MLP neurons of a small language model. Each row is named by its layer, matrix (gate and up: input weights) and neuron, and shows model dimensions 32-287. Each number is 128 + 24 x the weight over its row's rms, rounded and kept within 0 to 255. Numbers have three digits each. A neuron's up and down rows have the sign that makes its largest values positive.
After each neuron's rows, "fires on" lists the tokens most often at its 100 highest values on Wikipedia text that the model never trained on. A number after a token or word is its count.

L2.gate328:135154145088117138146119118137113195144147137126112171125143171162153107101104174138108180109154139127136081156129200126137129110122109104150116154146146107116124150092137161130161157129158137153110114140142128114148129144123122124104144159123138136131151147120128132100112126165173083115125156129133108127140134139130133053077093109098135117167129141137152129074131131169135135115112167150146119100080118133150119130130143100119085133158161100131150130119114102157143158124147168130177150142106086152122094095132127132110149101132120113120139161129143144136122177111115112110146144112113107146159158152098126114111120160091130098136144176138167101182113082136092144142087115135124124135176133099149100139136123137132146126103167101127115138105102149111110162116121101
L2.up328:101117143131101148131164127123173182157128142125143125152163086110132097129137101084133105160154128104116066132141128143141178122120120152112129123157150112138109105097125133096123143222173116065124116173130156092144132144120142134133100136141136159109133110137136105118206145130094123113114100110113140097126112136148121129133134097141084135116170194134164117097132082110112162114144114164145131119124157096119147105134157168138136155146097147124106174154166158116094143173139154149146128126149104111137122146165149165135155146132076093120128148130113140125161115076107094122094129147122156118124110151130119120141133104120115153088075138108109110100176108111151126122102116103142136136128148133150129127138148153076093143104123134129136153150130126106119150114111079
fires on: "er" 29, "ed" 25, "ated" 5, "ust" 5, "\n" 5

L4.gate519:113087081102110122137124160137111108184085102134129136138121120117125120121129105101113141146097098144079132138104102095101137154103118175147107133143111175121104138118123093120116109113105131122087120135104151129149132128106136149148134091060104119105154137176152102107100118173106162102193119140125144152127146145158104156110119141103142107135131157201096092167106150101123149181099135177106116129145086118116167118120149105160120099119117170129135119148107122112119138144188129105169126143154096098140108149140095084152110097123133114179113109115139114138169108138156117140117099123170109143150117110115133087152128138098123121129129096137123158185157154140140111120148166124119132095118100078110112110101154127130150157142098142117154170112115137109105162130105071
L4.up519:078073088121101107139121166137128123182115130125141141134140112111143123132149122113108148163118121141074125119121088111087115144086142148135120150138115145115097133111126113109127110103129154150113125129140155123122116120097147156154122135056099130092135122166143132104111102178108139114173128115127154138134161146146092133121123140096124156136112189184088115170151137099109139158135155166110131138136064134113159129112151124156107104106127162138134115150121133105110107138185122085157125152145089100114119151141091072170104111119136124193110131126176122140165072134146112161130113119163132136142120121139148101141119139081142125128131116111132151173156174129111121130153155147124127124100123102117124112109148115110137156159101118129160151148115151111110145122101074
fires on: " |\n\n" 29, ".\n\n" 18, "istory" 11, "\n\n" 10, ".\"" 4, "19" 4

L2.gate523:148119112115120167127133170180136155143104133153125153152153145101094106123100074119095119167140152164125116133097139168081119131147144143134106148108141156119119161111149127172119126134153128142119125107165148107125149163085135135135141124115136148144134101126120103133098136100130142120140081118168147108140109133135119122078111122135103142119123182122150118103165124119145143129111146098126067088114095067114081112092156091122148108109118120151119107140153101134113154175082116147124155152145114150161161080152121172154137157103111124125156117114129083098152099087069109139105162105108169146113153121089121118138145106117097121106144132074160163138106127197118145168127149112129134098125154150139182131146117132122141152134126104068161119142144102142105134089164103
L2.up523:125117122092141085140125104088128106126114111068129125136159117151125137147138106129141128120115156123125136138143150118126134132118120144105158100163128101110134099140136111129152113092129120155174166112114139115106143123126160128150136159136091181123155126151178101096124112132101132151107107096140127149113163138099104095144120083140149107119139131105094098123104114129108100137168163129142117142094113107136104156090100141108104114121167167126126101127074149133158142120123167114117127097098112141172128142149124074153135159120159094145096107086124176145069137108111162114095141108140140117117112144155149109112124147158114180139103157125165068108153138131126157134162146138118101123118113140129066146106146112105118141191130105137146141112120109165110135089070120
fires on: ";\n" 18, "\n" 17, "-" 7, "ength" 5, " by" 5, " Party" 5

L2.gate637:104161155119112165100158160146155114167119122161134160121169156100107097137111137118117111140146145129073123114099124158148130156120125144095119130129105150091115112111139150125120111097124121150137171151089073152094142159134147100108163122113110127152176134120138129125118171164099162155120145111137171119129129114108127108111131169138148075140125096175156150104127081160148140157171152126127120086087116128124089077137105134082107052135144111142158099100101127132126144140141139120147102131152126170156122100128162125129162159096135099147146103075137087170150112125100153158150160170155125144104133170117110107124097115120129130166145096133125154126092118171114153110137141096105130115126142125095099094156131129104158161174125117093190132126103124128089166123140166
L2.up637:103122164115096092090153176124122123145124115193121176117139163083121117138133049147126165124154104118111141133142103130135149125106152118052106124132128118152149146130165159119127102136085144148114140137100074118138139136124115120079138098076113107105172142137168162110144112162113165137105125185136149160135148136091154079126121154152133115088123101130113136099150095122116138173165160112103125130108120116131113123132133081090086143133169128100149150087124158149137134108156140099135131135131113119126108151136168130128138142123150101159103095106109078163103148147119121135114133095128119139121144127127140117108125123154125130116170149114106116109101147144124122175159091147133099138079139126111139169128123164125123122147142127138144133093092096129092142141100172
fires on: ")\n" 16, "\n" 14, ";\n" 10, ".\n" 10, " September" 8, " June" 8

L2.gate804:097132112137079135083111139163150117144151175160135107102125171119120096134126106108126163113125126126147135083123106136152192144144085187117069146088144107136124149134140108140115183153163124127106130152128129151119162096126136127125113144148134144107094104128172136087152121130104176106140133128138080140100135164108084126081117111153176113102102138151129166166126136104106131120140184156133129152118140167109144146118116160118155140114110129131120156160140120107134127133154056119120102169112127139096090139157125103109109117142129150133115131139128130122137143153123084124143162137133130143147085124115137134120119159118186127105104138120107181107153118112144124097132165119144160167102099130147118148169152149112174139118109130128157114159145115117164150112141125
L2.up804:135107141138111137116113116169130106070149159119102110114126138109107132147150114044127164152131137112147136122160102126136146119126114143151117133071168119128121129138152095157155182121115135129135136153125114125115154098146143133134075117093091159108100119129149159114180078115162210138142116104142101126110113146148104118127125108141161120091117079141136163116089132147140141096165160139106141148121121151114109151118087100100135125111111091179140155168105137121148109131157150082141084138141126137133094150142140088139130170101152140129108137115102131075114123149126161100148146119110146144141071122113153154163132122152152141125146140111060176115104102139144165088151119147169133139106101120168129144135188136120149126107117142130123098141129134105111136125103137
fires on: " comm" 42, " Comm" 32, "rans" 13, " trans" 11

L4.gate607:076145139117135125103123133152132123129149176114103128192124104124112124160130083111144117119160105160105124114154137141113104146108133110121108152076109165133153156128149155096160139131131122104150156116145132137114079117117138120130163108137136125098130145132130143110132161104146100156122134099124140136124097137172149108144106173079136099120073131140120129115156098165101159157171156167156153133149109108098131132107119130160123129130092111133122138128130128140127116135131147140159120143156103109110136092168130122137097129149120106135124181146151119128138180151102090135150143069105126188111138152148096158121124138150142169172112156108150099116156123133100144129145137083111144155132181089136143099117104152089095111126163094139154125169144156125084160123121133
L4.up607:129131123155143110123122146138103165111125123116142105157148121151129151140125126103114148126115116131102125137144172136096126157127189108114105150113144134129146159079153118103084128099098120181129110155090115127126121124106115116149098132118095112120119108164115097135160115100095132166115125156104123087138128131173165096142113123094135141129153150127130138109071137166141131052154129118134102131158126125131121137130101153141122093166120126122153130113142117144133083116109169154109133132117146149116106133128145140129117105142135130126131191177085120105172124144085151119108116083140116132111166166158100103117134136111139168109098132111169138152128108130121149108086127063133142187160073095129143134192173094111115093154154091117113094160118151110153136129152162
fires on: " as" 18, "u" 14, "j" 9, "w" 8, "ast" 6, "or" 5

L4.gate434:132125153135147093132108177116145103127136087137106114155139085173115106202104136124146134132123120159132134193142118129099116142157138185131170144119099164115130098154137116111118083126120114131131115105147104137137174138098124140148136152127090109186136112117097122117118113110144108102125137102108136153120113103124132130127150145146149119092114140108099099113179155136119112139140139136124118094120119150146117186102153135137134114167134064158138116182110126152115118150154116166141121124115119139143162149083153103137133144117157109098096138133139099149161120114169060159133142122159071149153093090147083120131096157101120130143132142171120138149133090110115133091126159089152096152135126130145150117126138127116154131121139148112113117162170141146141110161149116
L4.up434:095118113133158110114135139107161143167125110096115152098114110055133139148154137136146150117134124190152128170127172121140123118148183120158120161128120130123150116143141153131114152175124159135099134140074107110173137119143154148104115101094094150066107165137104092056153129100157061145139120121139122110115144153128145109114139093120137140099088121114100172121119117162107125145146119133150121087095100123138160119137118142144112170123116166122070131133135143092127095146139096157145144163128132169138132110144113147095126137104141091125109125163115127160136142131144144120132133100096143124095129122126109155093131168130128129143106117133129116127133138104129125070143129129134170126094094119117132140128107137157129131135118107080100120142110106112166138184144096
fires on: "ut" 30, "ack" 17, "ann" 16, "all" 9, ":" 4, "out" 4

L4.gate153:114118108131105164120145122159120136140120119108110135119174103128083139102138097175124121101115094150115131117138151168157172148153063136126129167114141157152081112136135124152128131104106102162111140120131143137136139150088116116140138121133175124099146106159134108125067133120164141135117125112147163136138095132147152121103094173088127131147121119159109147091094102128152121100110120167120103086128129119176151115129119146126144122141107157105113130141134138149128137161098156174156136125145144157104112102150160144149090162127106096125117150121136145135120159193162140094093141131162110202110131086133094141131119110143116147108139119171132117098138145126084128128174133146154172146134123101140115102108137122115124137133164163134143111155139109143173148091069113
L4.up153:108102123090152126116119122152120155105094164145147105136111169142084132112113119148138141101153120149082118122107122144138121154128164121090163122142142136130134144136115106121138128135133120138109098158167160145129156121104124113141103145135127151120108145144164120100151142107179131136112084093151155143128133126162091101144137114120158154129107129132128068111126133138141119117110153127135153112137097115174175128178135155102069084125138117122067165149150151134161119141069088120159108081144121134150078124135089116154151140139121132155119124132108118081140111105162154116129162123170125146136118110083108165154132141125160141156162062120117121108181118119122146123152121144129113120105145159141135107118138095083137079112130104134061132167163121087140141129149155
fires on: " as" 21, ":" 15, "ed" 13, "or" 8

L4.gate785:089159129120116136102107139140115137091137144129157156126085165105126114101129186165133119146102088152121140164149138139155130139137085105159113142124149115117171135139136100132151120119144128153129106137128152128108129112083142104139134117084148148134110154122114136142175179132110082149145136143128105176152147157117128119101117104073095098165139111202149089124101142143096159086134146116167135124117131123130107131162151140130171097132117123081177111114149175121119147119107136193149168132100118191134132115152110099122166115155091169148112149122127113135136167106117134125145116122120094153125130122114161128149093121101112089137130088120102147163165161145114141121155145115111157119164139137081152108108103120112158147130129175096131108153115137107123174102100124
L4.up785:126120114138164160102157158133105108166106132097128141137118146162100144123155069146134092163087183110106145136104125103106153113161147163121124082125129121121137135155125139142098160115130124116092091120170128114134140130156125150115144124144140147099132153142118111126107163126117125136132127149140129133150137115109133126145154085146106104124112135112141117141135171124159095148123161156129093107140150174162135117083140081135108150118133092136125143145120122143096123148131125188146079143154144120118097122121110110119127172163102160131077106139107140125077142098124166183088091142099118117103146127137144133140133137082159122093068131117134138138136098126124143126100107104123143167121156113081165098112111110133123120165104144142164134159194099108130120155147102
fires on: "pl" 20, "en" 12, "ed" 11, "ust" 11, "ar" 8, "ec" 6

L2.gate703:107122094143145175089123090127078143148109095126160136098120128133135137140156057154125107164132160139097164078105165140141124104107118129136151147109136139083104145096149112119142096133128139157134146159156109124120147159123133140117120101136115149128139154121124091106140085138109153124116150112173096131148103115147149104071109096103171094131142061131161127106196141150164137092083119109080142140101130153146122111117146122173116143139153089106110116158101146082122155126149108120126151125105136144103145123149126142135117154111141141130094146141126090139105095135161102139139143147131175152112141105146163103140103103130124109168124118141146152132115162141145134151103126096174112146165098114138133079133176150106114059144116094125157140142087141171124151083151144
L2.up703:164132161172157116142129145159166133162132128074141127204096110131145101076148142139107152212144163134158123173154130105133136132152131142105118175153169154150137132110121126130151154126122120104146165137108090091126137126131119131121153136135121136113145114102155105171177097138117137115144083119121093069102098144090102149116142082084132163147096124051113127119076164151091133164120130147158137094132139106141122127156162132142100141130165165166119100128163169162104128137148148121138137167121164097160151104129111133127174114120101137094136144133104146114136117112127142136081109134118087105138160120113144152143116101149138142137109132163150120150169145124091126122113093139122107123181114096157083130156152123124115125118127117118141117148138151148118133143128142
fires on: "ost" 30, "om" 9, "up" 9, "ad" 6, "ies" 5, "ours" 5

L2.gate108:112076108136122127145117156118130086108149130146109109127128095122112112119122144124075140101147140086111118146125077131111126165119118140119103142144135159148158097122097122119154156088115107123170098129105103128141127116115129110095131122124122111162106133144093143143110108151090136113120109161130099143135171136105159134072129109132127189118124121121074124137159118131132138105109141111137111147129103163125102135131123115129146160142095095153158138122117125135131094131129111129099127095137140168120137118120134099189090153153091125113092137108109137125121138111138152113110128072157114105131102178137149159122112135106116067102125146126132159102182133136127093173082105109179109165165142147109186113105152121142084119171125120159126154123137152108135146174128144
L2.up108:103173133128159147142134143121140117152146142156160102149146073117154087124137116157088105105135111145098085146153088152135173150160139117127106113105143155133147096091106131121128111106134134101149131168096121132128143078069171104121150146160058115136100095121109158145135154149118123108132172150186139114111143131200060186122148124108116150122103119111133131069154120114110165124115128142091132148140123133099120143118134121138135136135133142133107121147126146155146132123131096139155105116109107141143111134081133143155124137135101107104123115059123154102123119111159127118142117118130068115103117159148109107132092112131076068151154115122163181135118131126134170156097117100108135095098132126117143143131149167139121117139117131147161148171154107110139154126117154
fires on: "uc" 50, "anc" 40, "qu" 7

L2.gate90:106125092065122118140090100099139144107106140137114117140160113163142164092093135164068147137126107134136081107140130146143130141086084128133119161084111143115116138130108147121146131115102092123142150125135104135110112095083146123150125105141138067171130145171119117148078085165152124122112122139155128134099113146168096104126098140099138158143141136150095105101129155106147150138100120154109085156140125142125117138098128138144104085120115120146160107134085138126112135110128125123134096153124186164119139147141123106141134137155135106164120127117142120116144122130125201139164139151129135114079161149108121092116147129134104128139133156176148142127145101141138101069141133136146119158072071127103185152140125085137061112131102125155156142151133125132110144109074144
L2.up90:136108140119110083125110129111153105098140145160096131152135090149129136117115156162071177129131112153151123136145100090114119167169134117123156151074178147126113204096114155089107106130102136105079123151130068135146155081138117145132134085132180077151146076138091134129159099151105084162136138121135132166115104127119101175124143128079120174161063142131100109147099116123129103165145148147132088110144103156122100126159134150108098131132107167163176098122111156119129113089128097131101120199139164108140131151165119131131147139154124105132122121111149122151089129122114103126139125085130092129085125119165102143123110110131137152159139121159123147120171152109108124146140144110133116094107114130140150130136116120126123140100109138108095193086142100092108121112133106
fires on: " re" 47, " Re" 29, " Pat" 12, " Sc" 9

L4.gate668:088111095112079104113117166111124102159079142111131139110137110122151133137135144116101126144092106137094126143131114131128140145105122137119136090121116149150131180103136115114123106097128136179087114156129127149102146124093137144170123104091109116116174104150157107107145087166118131119184131125151142153143155134147132120128112116103112139148128118164094128154141129111145170140121152182118143155159069083137172135088136132134131123129136156123132136142138117112129124125149121101156120152135107110128142118169120090136095118094138126175112115156173090137137093134165114116123139121139133137141130104135118122113090130083151119154114128117096162171148146159124103145151180133085131092108087089103151123129152146108152157140082132130136172127138105072098152114103076
L4.up668:094095082128100144139126133116142108151061138114130149134126107148159124120143152104120138151099112137103156140118109109124148145122134152150140150101109151150109163116142096150134120124116168135077144138120161148138138087056120148120116104067091128131161137146137120103129111151098133134166146122128139146162146132137156102110118160093120117157103139180097117142118128129130140166128177148092148127146068108112165149082159128135144085114133135108119125148137137121136132147171147113144124137142135110107104141159124065151102099094117099168126113129162118139130120115160128159120101110188128144156129123133155119140116135089100124120108130134130177190154161133116129115148186130103142098118090070073135112125136164137110136152094140131143136134136123094100157132131072
fires on: ".\n\n" 57, " |\n\n" 24, ").\n\n" 5, "==" 5

L2.gate339:141109098144124122130123169124168139079108134138105124137112092145151134130120091166159155136114146105137099119153115158135136133102106107107115116106082177165109151106129107133135150137097102082129144121108100101169107089104158125117111089109109132157181146188135125143157142182113139076138122115131120129073110126136135132123108121132106119140145185159135119125119121092170152196142122111143097166139102166127141096127148111171100107140121150129105102148134117089156139139123131116124146134146116115139148130125115106112155119085122148196137163149114095152134085160151127107138166129131153113131133130115111135106105152125139157120105126163107097100160122089158147106101152118133142161121126147184144147198144081099111154105138155141116152167131107135163158101150087
L2.up339:139140114105156130151117169106166151100108155133115140139114107145153126148107103152159143137120167098115084118147146120138123120098127131124124149101075111186078144134134103133144123134120152058083157134120159104182135129085128114132115102118118095145161183114117149137160141150079156095131103099139118108104101098120158128124145130129124109161113170145142112118164122133132152156145157065114160138172141154155130085132146118161106122113117130104110111129167174103135140133124130110093184138158128155142147132121103060099127074121129143144123143176085107153111117144159111126109111127106114128131117114120106159105134138119144139126107146125121065107170135074144137090102155133137116136163169153135128136168160085084148137119121140144137102167066134133136123158175099
fires on: " sp" 67, "K" 6, " States" 6, "ines" 4, " King" 4, "rew" 4

L4.gate304:094109136145163097091073144176140124116127093156178146119116134096143123153116144133145096131142122148136109121124089143090106147109154087110098087136126156170090145137142140090118146131136131143121122132136133115121125072123127097106117131134122133094132150145166141131178101151149134101151168094157157125119117117100122116104116120162129100119129124132086131146185148089107173071130109149123120142115103083127109162147042141078097112094158129104089107161118133101175146142140138118120107142145112149145150110138111148138126151131110159078176140107115087111115087115106136166098148092152121117130164145120102150129110155174183118124130114149136160110155119137134094108171082130129160147101124094094080144128186121132115117138125133111128111109138120128103121099109096
L4.up304:138135131128101148091130118106110127162143139112115163132105159160163156116157151144135096161134168118108121111105150062104145121142125150116154117120125138144109158137130177158105183131180139096123148143096088086160141087154116108177156180134144081119120160110165142121159125154106164098135124084119125114146192180120092098130172121150135148129094121126128174119118114151129125159085083154089109087109105190137140103115112095104122140118155140109135099120117127162096136122117123177124121114112118152093144126104144115118076141118148139173174113169152151152124129119129115136151100170153102128122110097170153120158133153097102179158137121117119155144128141124128094148154150144131151109133132109123122124140137135133127143131106132111149138120120126133134105150124137
fires on: " inc" 18, " dec" 10, "uring" 8, "ist" 6, "es" 6, "as" 6

L4.gate658:077103119151088147109185136138083132193101122154128137129141132115102118137144129142101134179093134107095130141120097094084136155135123120123131122121147135143108169108100173142123112096114158118105128136124129143162096127106113142117151129122072126089142147150144142126111136168146108153191126157140148140118170139158154143119153158119151096130123118186078130125116104092138147119127126137134124128129095118097158098118149121128119125087155131147164108131083109094114143130168141100163148131132142052131148130143168128164116115120126086139132120156145073137132143103098141154104100118127123124201131112181106107144123102119147148105135129117142150188164101163148131130132149144101111136101134104096136152102117110092118159149118114144167115089167100091098124168127095
L4.up658:102125106139104140104193154132136118133122131137159136128146114117091163122140136172086121149110101122081127136146122126070134162123129143142137148107129144169119153146106162120101096106107114109102094157133116157144086135084123167119130122096085118125128112158152181110150098140106117161171141144129131122155181154154149137119117115102130124114098127159076139140110131095128151110110146108122119171127085116100170128094180133113115095075130121166164100141093141089145141126172108081156135156164116081126121146152153115144116104119163098131121115145151066146130124109109134193106097124101130118174149119142137116148141152111099150135132117141144114161145125136117123130158167173096106148113128096128156097113102110131115179158145134144187156091140090097113160143121104
fires on: ".\n\n" 54, " |\n\n" 23, " |\n" 15, "\n\n" 5

L2.gate442:108129142110169163108110134138151128154155150149157114154143096089106140091132137116088131122096132122149123131103091102145128092144118125113157135143155137086180108131149132128107164134147115144131093146104202190106099099091116087157129128119121120152084117153140120122165134091146119150112145129129097121115113174134132133119132124128159069132153166145106176112101143130112122182122127175082107131147095143121141151117129092130159118129158118113094189115154121117112110111130134115153082126142155120144108113150135129128150147136071122150158107093145184107107108116115136097126119113098132111153149103148121142152098139141158134164136168086166168117084136148150123144151165107141181150130098140127092163134161150094136147154119117164125145153130125186126120085143118
L2.up442:119154093101117116109076114141114100196137152123134134119101127114169105118122111111105113164081158092125080118116126130134139119097116162151137150127145147075145142132145109129128163108089091139086134174122159168130134105129101101097089126147132115116088129106143118130124105145056137144139144156116087104105132129124118099126126090109171111141114109123133152112111145152120099135153142128133150142139090135106148163122128133144137130133107156142124168122147139135148110163125153142151104134140097160124087121079164131158092132130098162167095138125127124101100087093132138153098114127125147126162153135089102143122119154113132127142091173102190147147103129134095131129119167143142152151115152137113191123150139113127159113158144128107177141145116127175131138101151124
fires on: " comm" 42, " Comm" 32, "erm" 12, " leg" 7

L2.gate768:150122115140148141123130135085115119131141111168144148116125119105171145142078136134149103096102125123177066151094121133085158131103082153140156112125092149145110122135108094160168120117135084109106150132113136107130138115125150134123155132112103144156134065149124148150123122104121166146125136130171108088151165151133139108137114178137148127099153121166150130127152139072152157109138158114129139146144132137149154129121125077115147088164135136109175149109137110139111138104146153068130100124165150116149194151122124119124148124150089140129147132104152113134131145124149115136150117184099142166090139133120095161111107140117113107146125122169165152180151119148105136099130160100114130138116109151116135149113109107132142117118143129132104104145107177142158178179143123
L2.up768:149072145084081157083112128110125163145128163106162141069130130150119172121112139138117122143157086152134159095131111119134117128142125097101132157124138110119151150135121153141145086115142128086110144126095130165099145113098143092089143143152145103118141181113136107120167126120147169146157084127128149175103110144120120107128159124147139162099158119179125117088145115126141093167120148117113116166131131109115110097125117145112144088167153147098113161116138098148147106137102114149132122119110106145126139146111135120090140177092120129102170160097112130118093159117142126100123102143103158103095123119085112149116150136177157134157103157144092099146113179196113148169095134121116140148130088122164138121184090102121115147134097062132123122101117139108106115128148105
fires on: " comp" 67, " Comp" 16, " rep" 8, "P" 6

L2.gate35:133123127120110126128120121151127126135098144171185126115105117136158112129062112075121115153157092148128150122117128094185135120129132116159078137121154176073133108090145132151136091090112085125162139136123075164144137083121157116128119125124143084131109088146115084124131114141144092066129142091144166169104164126127138111099123150155155116161165130123116140103100137095142172119116106180156080132106102139091134114138136117158130086144102164108128151148122121142153130132147143115079123144127139133145133074123140224158168127109120129166131098102165116145130116132112138163150166124140181131136130134149105117140123168094120076132128089170113142127144134156123139125166106139105120145129130139099132137131112142115081160132131127125179146114120133149149152087130173
L2.up35:180134129108123134143137113130104100155134114164144125126129171137131138116114141093120109171113121148127161119157131126140130161114149117177095141133131109043133104107136105181149088084118151127133139122121079155174162109142122103133128126150126058123105166094130108123109100107121115101101137104172157176105133106135178102097140130171172122111131107112140136119116158117152138148145107127137094145095118113094135132139093084156102114135088163113176151103126120101144151163134121169102101121100156121120129125114138157151102130136138115195133064127160100107101162124109148167129114130155153138170116104142140160156179169106132131139135137121091125110119132130123118121115117127120119113130131117086138145134075112107096133135118122102159124091146159136132100117146171
fires on: " pre" 29, " re" 23, " appro" 18, "re" 17, "E" 4, " Re" 4

L2.gate470:125133154111127137102102134159152084072098093134110106125138119126148107176127105128135108148135124141144119180114096118136157136115115136143100150096148133186123128096107140078137119123097136142140120157182123122150115145103181122170121119136124082171139122144074121157102076136149130098122125107086148116123167134156117155132157134143171159106141100161127124106140201111108157115112146191111064138136135135178155107091147141159100151117106138169108124165126170094166128111082119117148119109124125170119132095179128120105127125119101161122140139100070116141115083143142142128104159149099152126114105100101107102128084110086088124165082153165097135084129132117105168134124137155130144151123130153119154105150175126120112135121139137147153154153126156158133167128161126
L2.up470:109117094163138130077083096123143100085130131135142120125129166115142151104125123150117142126096097140167111116114142184148170153135129133167134157094127145147117079147163138136152131168134084126135156125136131138146110087090107149124106109106129114121122118150104173125125122127120150120140127151139133137126128183125164129121115131168149135128126127144110122095127098114132079153130151121152148169166145134146138092177169129143118113132120167125137112135123106121153115127185061168116145160143153100149127142100170126170071133120116142132136160174110125139122139130153148088112076114138150139103152137160165189137146138132067157102114135123096146105186123142145119139141128166147132121135137108146153163142154151146075149152103086171121125134072132122174140131091100
fires on: " sp" 65, " sc" 24, " Sc" 7

L2.gate247:115110158144122127110106111136145152095125141150116130120166144118152104156144131109130108116162145127102168155116067137152107130139162129137149132132139156125147150137135087094156173144099119163133183108155139122182146102169131108168113114102116081138144105130136114087120124131171121102148110120122106143082116142103120129170102151100200149130180138143098135110100127140069132081100133106120119154128115108112137127124083112092119140143135113154124172129131121121122129152192109113100088167122141126122122090108136142116152132136173126134131098098139099123151138129123125117165117106147129170153112090139115140078076122140139178142145161104099129088105125155113138130161150082106154102160108125109184128136131098173115145104123117115155132111073120161127131113083109
L2.up247:157072156130117119154131136138127118108111145109115109140134113135099129103112143147170107105144183106142157134138148163142133104094109146101140114126111119147127129092108129129167132112113146106086089165103162127145155092139161127105097113186103118164075128113109145089076155113123134139189160153116141170126138100147112087140121106097137129168133134093100167142157166177085150116134127113129107161125162134120094132143100131131072180155129076130175127096142169112074163123128118103128142139123146103107095124110109100127110146137149121141115099076078129114127139151117170121104116144122149140127121093167161142118074121142160135138115139117133100150129154116174094097145097117148108118117093131085173131110132134120135088134132113176113147120106152127101150156112087
fires on: "erv" 44, "ib" 7, " January" 6, " September" 6, " February" 6, " June" 5

L2.gate175:112127128159140158118139206139152171150155079131138146118147157157128114157124131106125076148132135120107146160122136113128131108145143152118103118124135170152108122145124151154150133129125113094141154136083121117111134130127187160146121147131120148079148125137131088131143140154107149117157116125107208099156124150131127188134086120133122163115163122143136133136129122125164153095121123134084111104121078138137159127120089143136145130089175127112109159151130155158163112104112144145123130162139092122115121128145131155109088159075138140149122089107165110168148150105105081154148167142140147154131121110133137130115094122114112126111118123153109191131159133175151158136110115107126102151082118149138093134110163110114187105169152118171123140137123134132103140103129144
L2.up175:139161111136133148100128163142089167139142124160132123125147135159150151130140140102168111144070091104096204130157124134118128104123162126117128137135143152159113144146109102138143170153125123113145177138087112115120145134134152142135074134151125152139118134085165133149141096098143174091144137103117184124150080154124169174154123125138139168117158091124124158175099140107126139139118141152086156096103106144149153146131109181144089138135160128096128136168178146110152090100124173093102117130145121124103097150165105090117087140102141134181149132133112121126114153101097124164141148105137122140156173096126143157160162122133130114112139129127110156163135123143123143092095109099124096139119129151149136129093161104129135121135155114110090095118180123093141114143142120
fires on: " trans" 24, "rans" 14, "ire" 6, " –" 6, "+" 5, "e" 5

L4.gate634:145149119115095140133154166136121098124089112131152152112112126137073141117125140135112099162132120125139106125158141114106108141132136157101097111110126167092151126159138177121110159102128164145124111095109154145133122134085100136127098125111100147189127132138116123126108103146138130155187113122107113145116136128125158095110092137148124109129077122185129129106134102120153117147137102158121147153115103094119162164139119079091104134142111105142160061170139146111120095116170119109148133124122135092166136110150156105165139123134162077119146133168168081110157168124109112150119100062125169134164142127106147137124107115105155127120146168115146125139082119147152114144200094151104140178097108119082130077120128087115115119146142163176150156127139104116133092073141092
L4.up634:111106110112097112112134153088142161160092137109107100109119122115086119133129104145108123125118132144141108105164129154124090118142120126151140134102097173107143111150076121112119086124116106144091081115122139094111110089128121114155127120121105130151159098142094132128096151143133136115121121125104127125136130157121121146124137128123130101135134121163100122171134144102114140115143147176097146140186111068117156117080151129117046154101113113138126063112124144106111108101172141133132145141125160109150119119116158123143154103141106085105135099173105088110128155142089154115165139124125135139140105170103114123097111079110115184099144160093149124174077137139136096106120102125110161144119109098128157117144116100129124172130145150148145124135133081085112149100148108
fires on: " |\n\n" 27, ".\n\n" 24, "==\n\n" 14, "==\n" 9, " ==\n\n" 7, " ===\n" 5

L2.gate239:137100129129107154137083089069110101134124132103146165134095152114167133133088078140138082159133143151115093130109109081131106165137125107094115138123142128115130146144120102130091128127125070143170146116118146113190119130102124135139157112102165136144143095144104152112141114141120133140126132086131083159097128148137149123128084151112109081124145158129130145176084127123116129104128124113081131173139166153118119126132175110086142049094124124123134113134104121165106116132134117150130158083122148127147103122138109141154137125097134162115185134128132096170113118144143123134148150137133129176120139162106138123145113109128105093117113116171130140130138137129125138127098154146122179188103144107083149187137144113157068112119123132129120129134100117145148145096101100
L2.up239:132114159088135152084124093131143149123142150161136156104130141161122146140135114122094125168127169125149110122147101114077098132144163108139125120154143155112141164141113123146142136158093096118103113108087142175139174140122135154131120107066122109107085125118109132089155121144118137114109094153114141149129098073120119118142109117146140164111126171123115136135123140130138089136175131109119141093124178163122111130145134138155119147141136114109151141130163137123132114131147131139165180128116114149095126139097108098070159155073145155116113124132134138126121065119114078134117138148132084161070117121127141123150153078126138120121104118156104171137142086094120153175116131090139107142126142095139126137144110150109105101138103095065078115154098120137163127106151112
fires on: " pr" 17, " cl" 13, "pr" 11, "orn" 8, " dep" 5

L2.gate276:111161152126120123158188164129149151142139151164101124140142133143111108121153155091150105161126118152093142104091132178141126155087115097155123172105113115120156170145145138090104130107098086159111167161128135129156167172123165106115109123132130170155125114133121144135121171126157142152122073094150129131137122111157130156110131128113086139118122170124101151111134131138114139096195143135148100117118157095110103103110110142144160125134117146173162124145124093122120135180169117126121113128123082109143163103143147130105158096119156137121125060121129074133170077090144103128117143199131137138127170134121125109111108122119159137158130083158164168161137132144064174110115110096123130095142107145136142123138147145150145157138125126141131117147072112136090164083126153
L2.up276:090164113136141110114115122145127154153081097149107130160131101089140116123139105139111118116144102122136084130102122162136116109093144097084120186117108120135114116123147117136107151140121157136147130118144146133161142125152145101100128145093171119120165138125123149133121122107107115167113067134123134170113077076103126119118096106107149176080156149136114123139107136127072098144144145147107128138153107098042121140128120119161109110148157118132101146098086120095149122104123102133200117130137134110171162150137126101158133120092135075170150102149152101171086154129099128121124140134111126129144134111131130101122133100176101155155168140121097115143111151139104128162143090129143144136103114141183122134170114115132153145129147153122122113146099112158114111095106111
fires on: "===" 33, " |" 11, "|" 10, "-" 9, " by" 6, "20" 5